config = dict(
    n_layer=10,
    d_mlp=640,
    vocab_size=8192,
    norm_eps=1e-05,
    parallel_block=False,
    init_std_qkv=0.0457,
    init_std_o=0.0,
    init_std_up=0.0457,
    init_std_down=0.0,
    lr=0.00134,
    beta1=0.95,
    decay_shape='linear',
    seq_len=512,
    doc_mask=True,
    steps=4560,
)
MLP neurons of a small language model. Each row is named by its layer, matrix (down: output weights) and neuron, and shows model dimensions 32-159. Each number is 200 + 30 x the weight over its row's rms, rounded and kept within 0 to 999. A neuron's up and down rows have the sign that makes its largest values positive.
After each neuron's rows, "fires before" lists the tokens most often just after its 100 highest values on Wikipedia text that the model never trained on. A number after a token or word is its count.

L4.down274,244,198,193,262,186,195,203,199,214,225,217,192,207,224,225,191,251,229,229,228,193,168,184,125,186,203,279,197,212,149,242,193,208,126,148,189,229,212,207,200,158,241,174,204,185,166,149,259,173,213,193,253,207,256,220,232,195,159,135,247,204,227,200,215,199,242,211,162,193,149,244,203,204,194,172,196,188,181,166,188,217,204,203,241,181,196,204,226,187,251,194,209,153,133,210,210,196,162,210,144,191,181,208,133,234,192,248,193,247,195,218,170,178,197,226,166,178,195,199,228,220,175,182,207,232,220,243,213
fires before: "\n" 56, "\n\n" 26, "=" 13

L4.down339,196,210,153,176,226,183,222,207,241,256,157,183,188,167,191,201,230,189,243,151,193,194,195,220,281,223,162,244,200,218,194,187,185,168,230,181,174,253,211,217,197,202,219,193,135,182,245,186,201,173,198,196,174,256,196,160,205,174,219,179,231,220,207,190,198,240,207,197,132,178,223,243,181,275,179,189,227,211,202,196,181,207,165,215,217,200,192,237,201,212,205,218,192,150,241,191,234,195,170,193,194,248,168,149,208,238,147,188,244,262,182,224,178,272,222,189,196,196,238,253,206,259,160,213,234,183,148,119
fires before: "-" 72, "|" 4

L5.down294,204,192,175,208,197,130,175,210,165,247,184,149,215,184,212,180,203,195,173,212,205,162,186,205,215,205,191,187,227,187,248,229,193,203,179,194,254,239,184,258,146,222,224,237,156,243,216,241,211,162,223,153,226,184,174,174,182,166,185,184,209,196,220,163,208,226,180,235,186,193,174,204,244,179,168,181,156,205,202,199,193,183,163,241,214,183,197,201,187,193,244,210,235,199,228,217,177,216,189,182,191,185,259,214,234,183,118,207,188,195,155,200,185,205,198,200,207,197,226,184,252,147,220,225,205,208,225,213
fires before: "=" 97

L5.down431,232,243,193,171,192,196,164,177,226,228,208,283,195,133,174,217,211,151,201,186,230,210,218,208,178,195,204,218,172,221,178,172,242,186,215,171,186,248,210,185,212,191,200,196,168,237,244,223,195,212,187,145,240,166,199,203,185,203,175,176,160,221,164,225,142,187,206,181,191,187,217,194,185,234,222,169,166,209,150,192,198,241,228,256,216,222,187,192,160,239,182,153,182,240,241,185,192,196,211,199,161,204,182,194,208,226,166,226,171,188,202,200,171,217,198,219,166,167,223,196,219,197,182,176,182,220,182,274
fires before: "=" 75

L4.down65,262,225,199,208,190,185,191,175,202,244,212,156,253,165,238,223,165,166,236,151,156,178,202,184,183,270,200,214,165,150,215,201,189,222,216,190,241,184,198,167,240,127,195,218,181,169,280,190,206,212,180,115,168,174,181,242,170,190,204,239,234,192,191,201,216,208,227,219,173,166,174,203,251,221,214,212,192,239,142,153,216,194,178,202,206,225,183,206,222,192,170,247,141,198,214,189,197,194,186,228,221,223,217,205,140,168,211,215,168,151,212,196,253,191,217,248,209,193,193,132,224,169,257,163,138,135,254,212
fires before: "." 18, "N" 15, "W" 8, "P" 7, "E" 6, "-" 5

L5.down452,132,231,210,200,166,171,206,217,206,219,162,250,202,194,214,198,198,169,227,141,185,201,178,178,171,207,267,262,136,210,180,222,197,214,242,169,243,228,196,179,168,244,237,184,195,201,225,207,186,169,200,190,175,184,208,177,176,218,122,182,217,214,213,220,176,210,178,186,175,222,170,235,221,226,218,219,238,199,193,203,189,207,178,201,239,242,199,180,270,195,241,194,206,225,178,264,221,208,196,178,212,191,231,160,154,226,141,259,231,163,201,174,214,140,175,248,193,213,222,205,199,208,176,192,167,244,193,212
fires before: "0" 29, "1" 15, "2" 11, "4" 10, "5" 8

L4.down123,181,226,152,185,221,183,162,240,247,249,214,179,218,209,230,213,212,272,215,214,204,147,230,183,152,175,244,182,174,169,166,202,184,193,223,200,210,215,205,206,228,174,193,313,178,212,201,155,261,215,222,207,207,179,173,188,202,194,176,196,164,193,208,167,222,213,224,203,193,215,265,273,232,168,206,143,213,214,194,173,187,237,215,207,213,180,209,206,182,237,218,196,216,154,203,227,124,199,207,160,181,167,237,182,185,185,141,189,178,196,258,147,216,198,233,148,235,162,228,130,200,199,206,232,182,242,233,177
fires before: "=" 82, "\n" 10, "\n\n" 8

L5.down74,180,195,210,148,221,157,210,202,204,188,188,213,186,206,209,214,188,210,211,204,201,231,161,247,190,209,208,233,228,221,166,158,223,219,184,203,216,189,237,188,210,184,223,213,201,213,228,207,248,188,199,190,183,181,210,224,233,218,182,226,247,180,254,183,206,229,193,200,184,183,233,205,143,174,204,215,172,207,186,196,219,185,227,202,186,195,222,182,239,170,218,194,193,180,224,185,165,202,179,195,165,214,203,204,210,208,84,233,239,187,205,230,199,191,199,195,154,245,217,204,164,216,177,233,204,205,189,194
fires before: "=" 100

L5.down183,196,229,195,180,203,140,188,191,191,247,172,207,193,216,171,197,221,211,180,204,243,206,181,193,182,210,194,200,182,210,184,168,265,220,158,228,193,226,194,176,221,202,248,158,230,179,219,224,231,192,187,181,195,192,204,198,216,199,153,187,223,218,226,210,261,215,175,197,224,194,199,236,196,234,188,254,196,199,250,222,190,182,179,249,180,209,228,237,222,181,207,208,169,218,199,212,162,196,150,218,135,193,202,199,177,262,153,179,243,200,205,218,223,229,239,188,130,214,212,227,153,211,228,201,191,239,181,212
fires before: "=" 100

L4.down336,201,175,211,179,200,191,196,183,249,189,199,210,202,242,210,184,182,154,230,221,151,205,202,205,171,222,197,226,218,213,185,176,184,216,198,176,210,140,214,189,208,189,173,211,213,186,194,246,225,226,207,199,200,175,234,186,220,203,200,173,230,191,206,210,201,269,227,217,126,205,240,225,184,104,196,209,231,181,206,199,209,191,232,204,173,215,217,235,277,185,232,185,188,226,213,143,214,151,141,209,128,183,217,201,227,223,137,200,228,205,300,230,188,187,201,177,234,213,164,272,206,201,173,205,200,216,177,188
fires before: "=" 22, "The" 15, "In" 6, " The" 5, "\n\n" 5, "-" 4

L5.down523,203,201,246,163,163,169,209,200,151,183,215,156,185,238,169,218,188,180,205,151,135,201,192,155,248,200,220,219,224,208,170,170,181,194,147,216,181,184,202,138,215,181,247,214,187,188,216,183,213,239,206,211,196,218,169,221,156,192,255,186,212,215,246,181,184,225,199,233,218,198,172,174,166,208,212,197,160,168,267,198,172,234,202,160,191,231,179,148,234,188,229,188,199,205,258,192,183,214,163,198,238,143,259,217,201,205,220,143,190,213,203,241,181,186,193,179,214,171,244,194,171,260,178,156,236,162,158,213
fires before: " |" 41, "\n" 26, "," 8, "." 4

L5.down239,205,245,192,174,208,209,216,234,185,218,136,217,225,210,195,161,257,206,186,174,193,156,210,220,243,207,251,223,174,147,217,194,204,208,202,199,237,192,150,164,221,227,222,198,191,255,264,197,226,210,209,206,235,186,203,181,221,188,176,170,199,213,250,169,151,202,170,173,165,209,210,247,184,166,180,214,206,212,166,243,121,250,214,206,162,202,180,202,170,179,250,177,172,196,237,187,187,222,195,170,168,203,215,195,202,223,145,184,209,174,194,156,233,185,152,153,218,180,282,227,192,169,199,193,227,260,181,225
fires before: "=" 100

L5.down31,228,173,177,155,164,190,161,190,217,171,200,223,237,197,223,213,208,207,176,204,166,200,242,185,153,223,256,243,181,221,175,206,158,188,204,207,214,197,270,155,176,202,206,291,150,213,231,161,183,214,170,186,171,183,190,211,206,195,236,159,197,199,176,156,187,200,151,234,250,223,187,208,240,204,222,246,157,192,206,228,198,213,191,178,176,179,210,258,199,249,246,219,227,157,209,206,193,217,274,120,198,252,156,228,214,248,164,239,194,205,167,135,228,179,147,162,206,167,200,218,199,178,142,202,204,163,168,227
fires before: "=" 62, " 0" 4, " \\" 4

L5.down338,202,164,139,227,205,200,165,177,207,120,193,248,201,227,196,195,185,172,164,174,209,213,219,162,154,209,167,188,179,204,167,208,202,225,211,238,178,176,217,251,207,145,203,223,184,146,174,253,176,219,240,171,210,197,194,174,186,200,143,217,226,206,193,180,206,166,143,216,183,217,211,156,210,191,213,213,236,209,218,177,180,166,232,208,209,194,217,138,209,228,194,146,194,155,202,234,152,192,194,189,188,221,229,179,211,216,217,192,208,126,221,196,172,159,237,200,198,201,192,223,212,181,257,194,161,234,244,121
fires before: "\n\n" 35, "1" 15, "0" 14, "=" 10, "2" 7, "4" 4

L4.down412,240,208,171,157,227,198,187,188,198,236,208,199,208,195,164,180,218,196,195,247,184,195,148,231,230,195,206,156,212,204,208,197,245,219,167,185,173,184,191,160,186,182,166,222,190,187,213,213,154,179,222,201,142,184,214,168,182,228,224,203,168,176,185,196,174,248,162,247,168,182,199,245,237,208,170,188,188,187,165,234,210,196,214,257,201,212,194,245,167,213,192,202,176,197,232,182,201,244,219,193,200,205,199,156,210,196,162,206,201,186,248,176,125,193,179,223,177,194,209,211,149,238,202,176,150,193,172,172
fires before: "=" 79

L2.down402,215,182,186,216,224,262,202,266,212,174,226,218,188,217,181,244,214,162,230,195,189,214,185,200,241,213,149,243,216,222,239,155,166,157,189,153,194,182,218,265,173,204,199,173,225,177,225,251,188,148,275,172,190,170,241,162,202,197,189,174,164,173,178,175,164,202,199,204,149,236,226,239,244,272,209,175,207,135,199,178,244,204,164,224,198,178,147,197,233,218,190,240,216,170,209,190,209,182,172,212,173,198,157,163,142,239,289,203,224,227,219,190,196,191,214,189,155,164,229,200,233,247,211,158,253,184,216,215
fires before: "N" 17, " is" 11, "W" 9, "E" 8, " were" 5, " are" 5

L2.down551,228,242,210,217,204,204,201,196,201,210,130,169,185,184,207,217,230,174,186,236,220,186,142,222,236,199,163,200,262,207,206,204,223,161,206,208,202,231,185,144,107,202,195,209,161,201,214,173,252,199,164,202,202,231,191,185,210,197,227,189,165,209,181,197,239,210,190,191,109,183,178,219,234,302,195,183,191,212,166,181,221,199,244,144,249,183,150,266,201,227,191,203,174,131,223,217,173,217,201,191,224,191,167,188,212,245,121,202,249,269,168,184,219,222,227,174,199,193,175,228,179,182,171,195,248,212,157,203
fires before: "-" 92

L5.down1,161,158,177,244,172,197,234,225,111,181,179,122,227,150,197,198,195,186,197,231,196,209,183,238,207,239,211,224,182,213,211,195,233,154,236,216,215,201,200,214,184,240,193,221,182,188,226,212,177,250,198,204,197,221,172,198,228,200,166,124,210,225,179,220,153,189,173,180,219,173,271,192,176,143,132,158,202,167,186,207,157,281,233,215,200,197,212,155,173,231,200,176,190,197,213,197,183,233,272,218,228,176,208,193,247,194,151,145,202,214,215,206,194,198,179,196,218,208,178,197,211,187,206,228,207,252,200,142
fires before: "-" 61, " to" 6, " of" 6, " Party" 4

L5.down104,208,200,242,208,175,145,176,198,185,204,156,157,200,178,229,254,195,220,199,188,179,172,237,156,227,230,161,195,215,191,212,192,155,190,229,229,241,213,182,210,209,240,171,201,212,201,172,192,211,195,219,179,202,196,194,185,152,226,187,223,193,228,211,213,179,217,195,202,232,236,228,212,180,197,160,190,162,173,203,154,213,218,202,216,224,222,163,253,246,223,233,232,257,218,247,185,161,163,149,229,215,246,182,219,160,139,137,180,237,215,211,200,239,156,211,183,174,168,239,121,200,211,173,220,193,174,233,182
fires before: " the" 17, ")" 16, " (" 8, " a" 6, " o" 4, " example" 4

L4.down245,198,218,115,191,224,153,141,206,275,234,200,165,249,191,241,222,196,202,197,145,244,162,185,179,136,233,197,119,191,222,209,188,182,143,192,177,202,219,194,178,182,153,221,272,191,186,184,188,231,182,214,217,168,175,226,189,197,199,196,200,181,191,243,149,160,199,186,191,206,172,233,204,175,226,185,213,174,176,215,193,185,181,177,217,250,191,203,203,233,249,205,252,226,123,119,172,193,169,202,204,262,190,203,238,125,164,126,220,200,183,244,175,164,198,171,194,191,214,197,194,204,222,182,194,189,187,181,213
fires before: "\n" 41, "=" 26, "\n\n" 14, "0" 12

L4.down147,182,216,194,176,178,192,210,227,240,177,163,145,192,194,243,225,191,129,198,174,232,219,211,230,205,199,232,183,256,212,214,201,228,146,242,215,140,158,174,226,107,270,230,206,211,187,206,205,211,222,202,202,179,167,217,244,192,170,196,184,215,208,219,182,220,176,217,181,170,217,167,246,240,226,220,182,197,209,161,171,199,195,171,193,211,203,216,243,219,213,221,162,201,110,196,206,188,211,216,154,193,215,189,239,205,248,151,192,196,240,163,203,199,166,209,217,213,267,179,270,167,210,170,267,200,170,153,147
fires before: "-" 86

L5.down157,153,195,214,178,178,170,204,205,170,224,164,215,178,187,221,202,205,222,219,171,205,215,205,227,240,240,183,210,167,183,180,174,226,242,214,222,198,184,270,228,176,193,187,187,213,198,228,209,229,177,163,193,181,192,198,235,196,200,179,205,252,167,197,195,241,256,182,172,205,182,188,224,196,133,198,208,191,226,205,203,196,189,263,193,171,199,238,196,210,219,201,212,150,198,232,216,178,217,178,190,183,227,186,195,190,258,132,225,244,227,238,172,222,222,194,183,208,236,215,214,142,220,184,267,187,199,199,198
fires before: "=" 100

L5.down179,209,197,208,185,191,132,222,239,236,206,240,233,256,187,246,174,220,171,213,202,206,225,241,207,220,196,219,195,209,197,189,180,157,170,198,210,214,237,166,204,208,184,212,189,187,243,204,212,183,181,216,184,202,139,181,185,201,171,206,195,216,160,233,140,223,246,241,186,192,195,198,208,172,200,174,241,163,154,217,124,210,206,187,164,233,192,249,179,236,199,264,227,210,165,182,203,247,200,178,234,178,197,202,234,185,200,173,184,226,146,197,237,214,205,217,167,219,155,149,211,201,189,179,189,163,257,232,178
fires before: "\n\n" 21, " The" 13, " It" 8, "\n" 6, "S" 6, " In" 4

L5.down520,222,176,211,204,225,222,199,215,200,215,201,197,243,159,207,199,239,180,185,252,193,189,211,204,181,159,194,191,272,222,137,160,231,228,143,202,181,191,223,146,206,158,223,207,203,211,260,251,165,141,229,188,187,217,258,183,228,205,217,198,231,185,170,182,204,198,207,224,123,193,196,176,167,201,210,161,225,217,164,259,199,208,189,224,170,220,283,171,167,217,203,176,216,195,232,206,174,186,179,194,237,197,242,180,207,176,199,162,238,160,238,205,112,163,163,202,193,239,193,236,150,217,240,129,186,194,209,219
fires before: "=" 71, "-" 7

L4.down340,176,205,188,165,145,227,227,172,212,221,198,156,199,242,202,169,143,156,227,180,184,195,196,209,245,277,173,223,168,193,191,169,227,158,156,167,163,190,147,194,189,192,214,244,186,205,134,200,206,283,166,183,202,202,195,208,183,231,220,203,152,194,178,195,183,210,221,196,168,226,192,193,152,251,222,192,210,212,202,244,198,187,168,181,166,171,121,189,179,273,161,185,219,191,175,209,207,245,213,187,208,217,133,217,187,207,171,203,194,172,250,191,220,228,163,189,220,238,178,145,156,155,210,182,253,155,230,207
fires before: "." 19, " |" 19, "m" 9, " longer" 4, "è" 4

L4.down573,185,222,207,200,167,151,211,241,177,187,225,232,231,221,219,197,193,158,241,205,192,199,194,220,194,225,273,196,143,219,218,228,217,192,276,187,215,228,180,200,219,175,205,234,203,224,146,214,220,170,212,211,211,170,223,220,262,233,198,236,219,185,203,243,178,250,204,127,241,157,193,187,205,185,181,157,201,177,192,186,157,172,259,222,185,181,216,229,194,222,191,161,179,200,219,198,224,221,235,148,212,189,213,193,218,200,29,205,221,259,186,198,215,213,194,169,144,255,219,179,225,173,137,192,178,214,199,198
fires before: "=" 78

L4.down208,178,188,203,217,215,152,211,197,188,219,202,211,291,170,224,195,201,233,256,177,223,155,228,196,183,215,162,293,166,211,231,161,175,162,175,182,202,182,207,143,204,187,190,304,159,215,173,247,200,191,202,190,194,212,259,219,207,203,208,161,163,164,165,206,196,266,180,199,188,179,252,230,251,214,168,200,154,216,208,196,213,190,213,194,173,184,224,273,225,204,209,224,224,173,186,149,177,212,187,137,198,145,186,195,236,211,239,179,230,223,216,188,153,188,203,165,197,172,140,184,199,209,178,151,172,221,197,231
fires before: "=" 63, " in" 6

L5.down588,198,148,210,134,178,187,197,217,183,264,184,183,187,188,215,220,218,208,183,244,215,204,199,191,192,208,186,188,190,207,154,227,260,198,213,162,183,186,217,186,206,231,202,174,206,161,184,154,173,181,179,225,170,233,215,192,211,215,227,179,252,173,180,194,175,196,230,219,149,187,195,204,237,163,197,218,163,248,223,223,243,190,203,208,176,143,136,221,219,177,199,233,211,183,181,178,157,263,175,177,157,184,173,224,213,224,171,243,208,224,195,226,223,250,206,192,186,216,250,223,209,145,201,189,190,170,142,228
fires before: "\n" 34, "=" 6, " 2" 5, " 0" 5, "  " 5, " 8" 4

L2.down432,213,211,170,221,211,197,214,202,152,182,224,191,239,182,220,205,213,178,179,212,185,219,202,225,231,198,199,187,227,167,187,194,180,233,188,223,191,153,204,183,239,220,202,210,133,216,267,239,205,187,214,238,200,199,256,202,157,260,226,244,166,138,169,178,209,194,160,188,197,201,188,216,203,208,172,209,253,208,186,251,183,227,173,247,172,217,220,206,174,163,157,223,145,258,208,176,146,232,222,223,211,208,205,173,224,160,100,212,198,203,218,200,211,191,199,194,119,215,189,233,196,230,218,186,165,169,212,188
fires before: "=" 63, " |" 8, "|" 7

L4.down521,209,172,169,181,144,164,221,168,169,215,212,275,186,214,175,192,210,185,175,144,259,205,165,176,220,203,196,173,188,150,178,182,165,203,239,224,178,198,159,167,163,190,199,212,211,214,221,193,199,167,182,117,217,239,161,180,212,164,191,193,180,180,152,184,253,212,214,220,206,184,253,205,149,135,208,189,234,205,198,200,166,207,235,196,228,204,198,177,247,159,177,189,224,189,197,223,169,201,189,180,172,187,241,179,157,246,161,206,216,182,184,186,217,235,216,136,203,185,209,222,191,230,238,162,183,233,235,211
fires before: "=" 100

L4.down512,215,166,202,196,196,196,208,182,171,167,179,205,223,196,206,173,190,185,173,211,173,223,177,175,179,195,258,214,181,226,143,153,174,217,226,238,206,187,209,203,240,184,200,242,178,178,224,199,154,205,214,250,194,141,205,220,184,225,217,175,232,133,156,188,197,266,172,226,221,198,135,208,240,215,215,237,151,203,206,214,190,180,242,239,190,147,182,216,185,213,224,185,229,114,247,187,172,190,223,157,205,216,248,261,237,215,213,236,194,249,234,210,223,220,213,180,158,171,198,261,241,186,179,156,181,192,167,193
fires before: "=" 55, " \\" 4, "\n" 4, " 0" 4

L2.down552,218,120,201,187,221,217,221,209,159,230,211,225,152,182,191,167,227,193,132,186,220,241,148,195,186,173,222,191,198,184,210,163,202,182,235,176,198,187,219,152,134,247,136,204,168,202,205,175,212,188,200,214,182,175,206,214,177,159,244,185,221,208,174,118,206,230,197,219,129,186,213,176,190,197,205,208,182,199,191,220,177,203,191,171,260,193,203,234,183,190,171,197,193,254,202,224,179,221,181,202,170,178,188,223,211,269,150,160,182,220,148,206,215,217,167,231,158,185,242,231,151,214,184,202,231,200,139,283
fires before: "-" 21, "\n" 13, "s" 12, "\\" 8, " |" 6, "t" 5

L5.down156,225,181,200,199,177,222,170,223,183,160,225,196,229,241,203,189,189,190,212,180,198,240,210,212,133,188,245,202,168,130,250,200,163,181,225,212,199,157,148,159,177,227,209,212,121,254,208,235,191,207,206,171,232,207,136,181,159,190,199,230,228,220,191,167,150,216,198,192,191,180,190,175,250,135,215,202,221,177,185,193,199,240,187,173,152,202,216,178,213,197,204,237,214,213,205,173,186,224,211,193,178,233,236,235,218,204,86,240,162,198,204,191,196,214,218,190,225,241,272,205,167,261,192,239,207,199,218,217
fires before: "=" 88

L4.down439,252,229,163,155,186,173,276,183,227,220,246,208,222,181,225,199,254,208,248,188,199,228,182,244,206,179,201,203,248,215,194,177,230,211,176,194,212,206,259,146,201,174,172,155,140,214,269,227,213,122,207,202,175,189,222,149,193,220,192,186,123,186,219,176,180,251,192,220,202,228,246,232,197,189,165,176,189,198,161,204,192,181,200,219,194,228,223,218,225,235,198,179,157,207,230,183,163,213,198,200,249,236,196,195,168,198,176,209,188,218,228,200,177,192,169,217,165,214,210,185,233,222,204,225,180,210,198,185
fires before: "=" 80, "|" 4

L2.down525,189,208,204,203,166,199,96,179,245,189,181,251,168,229,191,219,234,198,202,195,203,246,176,178,206,201,252,219,174,233,110,180,198,175,148,152,237,169,215,231,170,166,191,198,222,161,197,194,182,209,213,205,177,229,256,214,218,226,230,169,220,175,224,242,194,261,213,227,185,172,177,153,194,234,142,229,196,235,206,192,193,250,220,199,268,268,211,169,220,199,174,185,196,187,179,237,211,175,245,138,201,230,265,225,170,220,218,259,218,148,186,176,223,230,146,242,200,201,197,199,215,213,178,183,217,205,195,215
fires before: "1" 13, "19" 13, "0" 11, "25" 7, "2" 6, "4" 5

L4.down221,197,179,179,212,214,177,203,190,200,220,169,226,180,226,192,167,157,182,235,224,218,199,203,194,195,187,229,220,196,188,223,183,169,194,196,194,211,228,148,200,178,216,182,238,183,253,226,203,189,156,204,194,200,214,240,259,237,182,189,238,178,211,259,211,206,180,200,203,121,127,206,188,204,170,171,171,157,234,188,183,156,204,198,205,224,256,239,267,206,191,259,166,191,218,152,150,196,189,196,219,212,184,242,226,179,217,39,208,177,213,230,210,198,187,195,183,170,229,226,178,161,216,194,173,195,211,155,211
fires before: "=" 62, " =" 5, "The" 5

L2.down297,218,184,206,233,158,232,206,248,166,224,297,229,210,208,211,172,237,186,231,207,234,242,134,183,178,208,181,239,160,207,210,188,152,215,180,160,227,192,207,219,210,189,173,227,217,163,172,173,185,165,217,166,198,220,168,213,193,167,170,271,220,232,177,193,178,212,243,190,189,216,172,205,217,201,236,205,148,207,223,224,240,241,194,198,244,230,190,219,214,156,184,195,207,148,185,182,274,155,211,211,161,221,167,159,160,187,151,154,230,182,157,238,194,164,171,190,169,251,186,170,200,189,202,206,221,168,214,238
fires before: "N" 32, "E" 17, "W" 16, " |" 4

L4.down344,212,213,192,154,198,174,239,201,174,246,184,196,200,207,200,186,156,205,219,208,195,172,192,220,183,222,187,202,138,207,178,188,208,177,208,186,258,203,155,224,185,238,130,228,212,217,183,213,171,143,190,165,201,187,235,242,243,172,177,221,230,202,166,223,169,213,196,205,208,189,230,242,173,167,199,246,168,171,152,220,183,252,184,185,155,208,179,222,191,202,205,165,187,249,236,167,242,245,191,173,157,185,243,198,175,208,88,210,173,253,218,224,210,211,174,242,210,215,235,187,192,191,178,156,181,241,166,195
fires before: "=" 27, "\n" 26, "  " 12, " 0" 4, " 2" 4, " 1" 4

L4.down403,209,204,236,171,118,170,154,236,139,219,165,202,170,194,172,223,202,210,216,221,205,200,245,185,197,189,194,238,181,172,183,200,152,215,217,197,165,219,190,145,207,240,185,211,188,215,219,157,269,166,195,201,293,169,223,194,187,188,174,158,196,173,184,147,223,180,168,193,223,219,238,192,138,179,162,185,161,184,230,227,185,203,154,158,195,177,241,179,225,131,181,197,215,208,206,252,175,217,215,201,182,186,167,246,205,238,206,154,210,154,243,190,192,232,187,200,211,207,219,196,157,176,213,184,192,182,213,211
fires before: "=" 98

L4.down141,195,210,189,212,202,186,206,224,239,214,194,180,188,185,204,201,195,219,179,184,197,190,171,230,211,183,174,183,196,186,218,248,200,158,237,210,194,210,246,196,124,171,205,216,200,205,197,166,234,208,176,212,180,222,161,189,188,184,180,219,191,246,161,200,198,183,215,219,145,168,224,217,179,142,208,141,199,157,179,212,201,187,222,165,247,193,195,218,150,183,241,235,175,184,238,218,227,261,230,176,256,246,142,155,196,234,125,186,201,259,151,197,169,215,183,167,185,202,182,256,188,204,192,225,206,242,207,174
fires before: "-" 71, " -" 18

L5.down110,206,151,214,249,226,214,192,236,200,161,185,202,195,205,182,195,204,223,212,174,229,152,215,173,186,162,251,200,142,209,181,162,194,233,175,170,244,145,191,206,253,187,198,164,252,217,228,185,162,225,215,160,195,187,204,203,228,200,235,199,257,187,250,192,182,201,178,187,152,200,204,210,227,217,217,200,202,220,194,226,171,192,189,233,196,239,224,215,220,165,248,147,213,184,203,161,210,149,164,203,182,201,227,173,247,184,64,220,184,201,226,195,197,209,223,192,195,241,220,210,211,221,216,186,214,175,150,157
fires before: "\n\n" 16, "=" 14, " The" 11, " A" 5, " In" 4

L5.down282,233,231,157,164,164,221,232,167,228,187,169,234,175,215,235,232,171,197,197,224,188,193,215,188,185,206,255,242,201,223,234,216,212,207,209,184,191,214,189,142,240,201,301,217,198,160,240,226,303,240,196,259,211,209,202,181,178,168,243,179,184,174,169,181,154,217,244,226,188,239,222,190,177,224,199,227,182,193,170,230,209,223,192,223,184,161,237,224,152,236,228,186,150,139,218,205,201,169,133,227,179,238,196,155,203,203,197,241,194,234,242,169,183,140,188,175,173,242,245,220,203,193,213,173,214,195,190,208
fires before: "=" 18, "\n\n" 15, "\n" 10, "s" 5, " –" 4, "00" 4

L4.down15,177,240,189,225,216,259,184,241,200,242,258,157,175,198,217,211,223,260,166,182,146,162,225,200,158,183,216,260,180,195,224,204,144,129,198,179,188,190,202,189,205,206,179,285,176,198,203,180,189,203,208,235,179,253,230,190,252,236,201,252,176,185,232,158,136,203,141,203,192,211,206,265,232,190,162,234,163,225,194,167,201,216,238,196,211,184,191,265,221,243,215,221,179,199,230,172,178,199,238,167,208,216,197,217,162,223,189,276,152,211,219,138,245,169,198,181,139,227,177,149,173,226,215,210,195,201,222,178
fires before: "=" 98

L4.down380,187,203,150,158,179,178,201,194,236,173,217,253,200,226,211,177,289,190,198,157,236,215,125,188,119,216,194,190,160,206,228,195,143,227,173,181,226,154,207,188,201,147,182,196,201,223,210,165,186,145,219,206,171,171,174,201,203,204,157,171,196,149,184,182,265,248,184,225,220,176,255,289,217,200,154,253,286,212,225,186,214,140,250,220,191,222,209,216,226,167,219,181,227,167,149,150,165,148,189,191,198,198,189,228,236,214,202,185,190,179,213,193,172,180,205,167,180,192,212,202,182,269,225,196,211,232,201,205
fires before: "=" 74, "In" 5

L4.down170,234,219,229,250,193,210,236,223,197,275,179,213,163,253,167,195,197,174,196,202,213,152,243,250,210,188,203,197,169,206,189,163,215,189,214,224,195,172,141,190,203,191,175,183,191,261,206,213,176,215,188,184,214,219,226,215,181,230,192,222,219,209,239,220,188,262,183,126,146,192,179,254,177,198,183,187,243,172,199,201,178,144,170,246,236,186,159,162,212,175,196,184,241,234,177,247,119,177,191,206,214,199,182,206,173,264,132,193,191,229,166,232,175,221,233,228,226,258,244,206,226,207,170,192,187,225,214,180
fires before: "′" 13, ":" 13, "\n" 12, "″" 10, "." 9, "°" 8

L5.down9,247,168,158,181,208,205,197,205,218,199,208,202,108,222,196,217,188,219,167,180,219,195,171,223,223,257,191,182,176,146,182,257,199,205,218,185,196,213,157,210,213,223,200,223,179,229,192,224,161,193,219,239,163,216,182,206,187,171,214,210,198,180,235,183,126,218,164,216,214,171,219,166,214,269,204,197,185,213,185,204,188,231,196,196,203,190,180,228,146,239,217,220,157,159,229,179,208,253,212,176,184,239,206,194,201,246,174,183,187,198,190,211,209,212,195,167,194,193,258,187,207,216,169,182,207,206,173,192
fires before: "\n\n" 41, "=" 23, "|" 10, "-" 6

L5.down345,178,185,146,203,249,184,206,238,185,209,187,181,202,180,253,227,228,204,228,200,226,185,177,245,270,208,174,233,219,211,190,209,194,179,194,171,195,229,194,237,147,180,197,210,148,183,228,181,237,257,182,190,158,184,156,191,235,196,185,236,208,230,227,170,211,202,176,195,181,166,181,213,203,207,206,177,171,176,163,191,251,218,222,187,233,185,135,202,208,173,170,186,164,155,176,216,199,185,229,150,197,256,154,180,188,180,174,186,180,201,186,198,193,215,157,170,200,178,182,221,225,221,212,219,205,211,200,222
fires before: "-" 44, "|" 7, "min" 6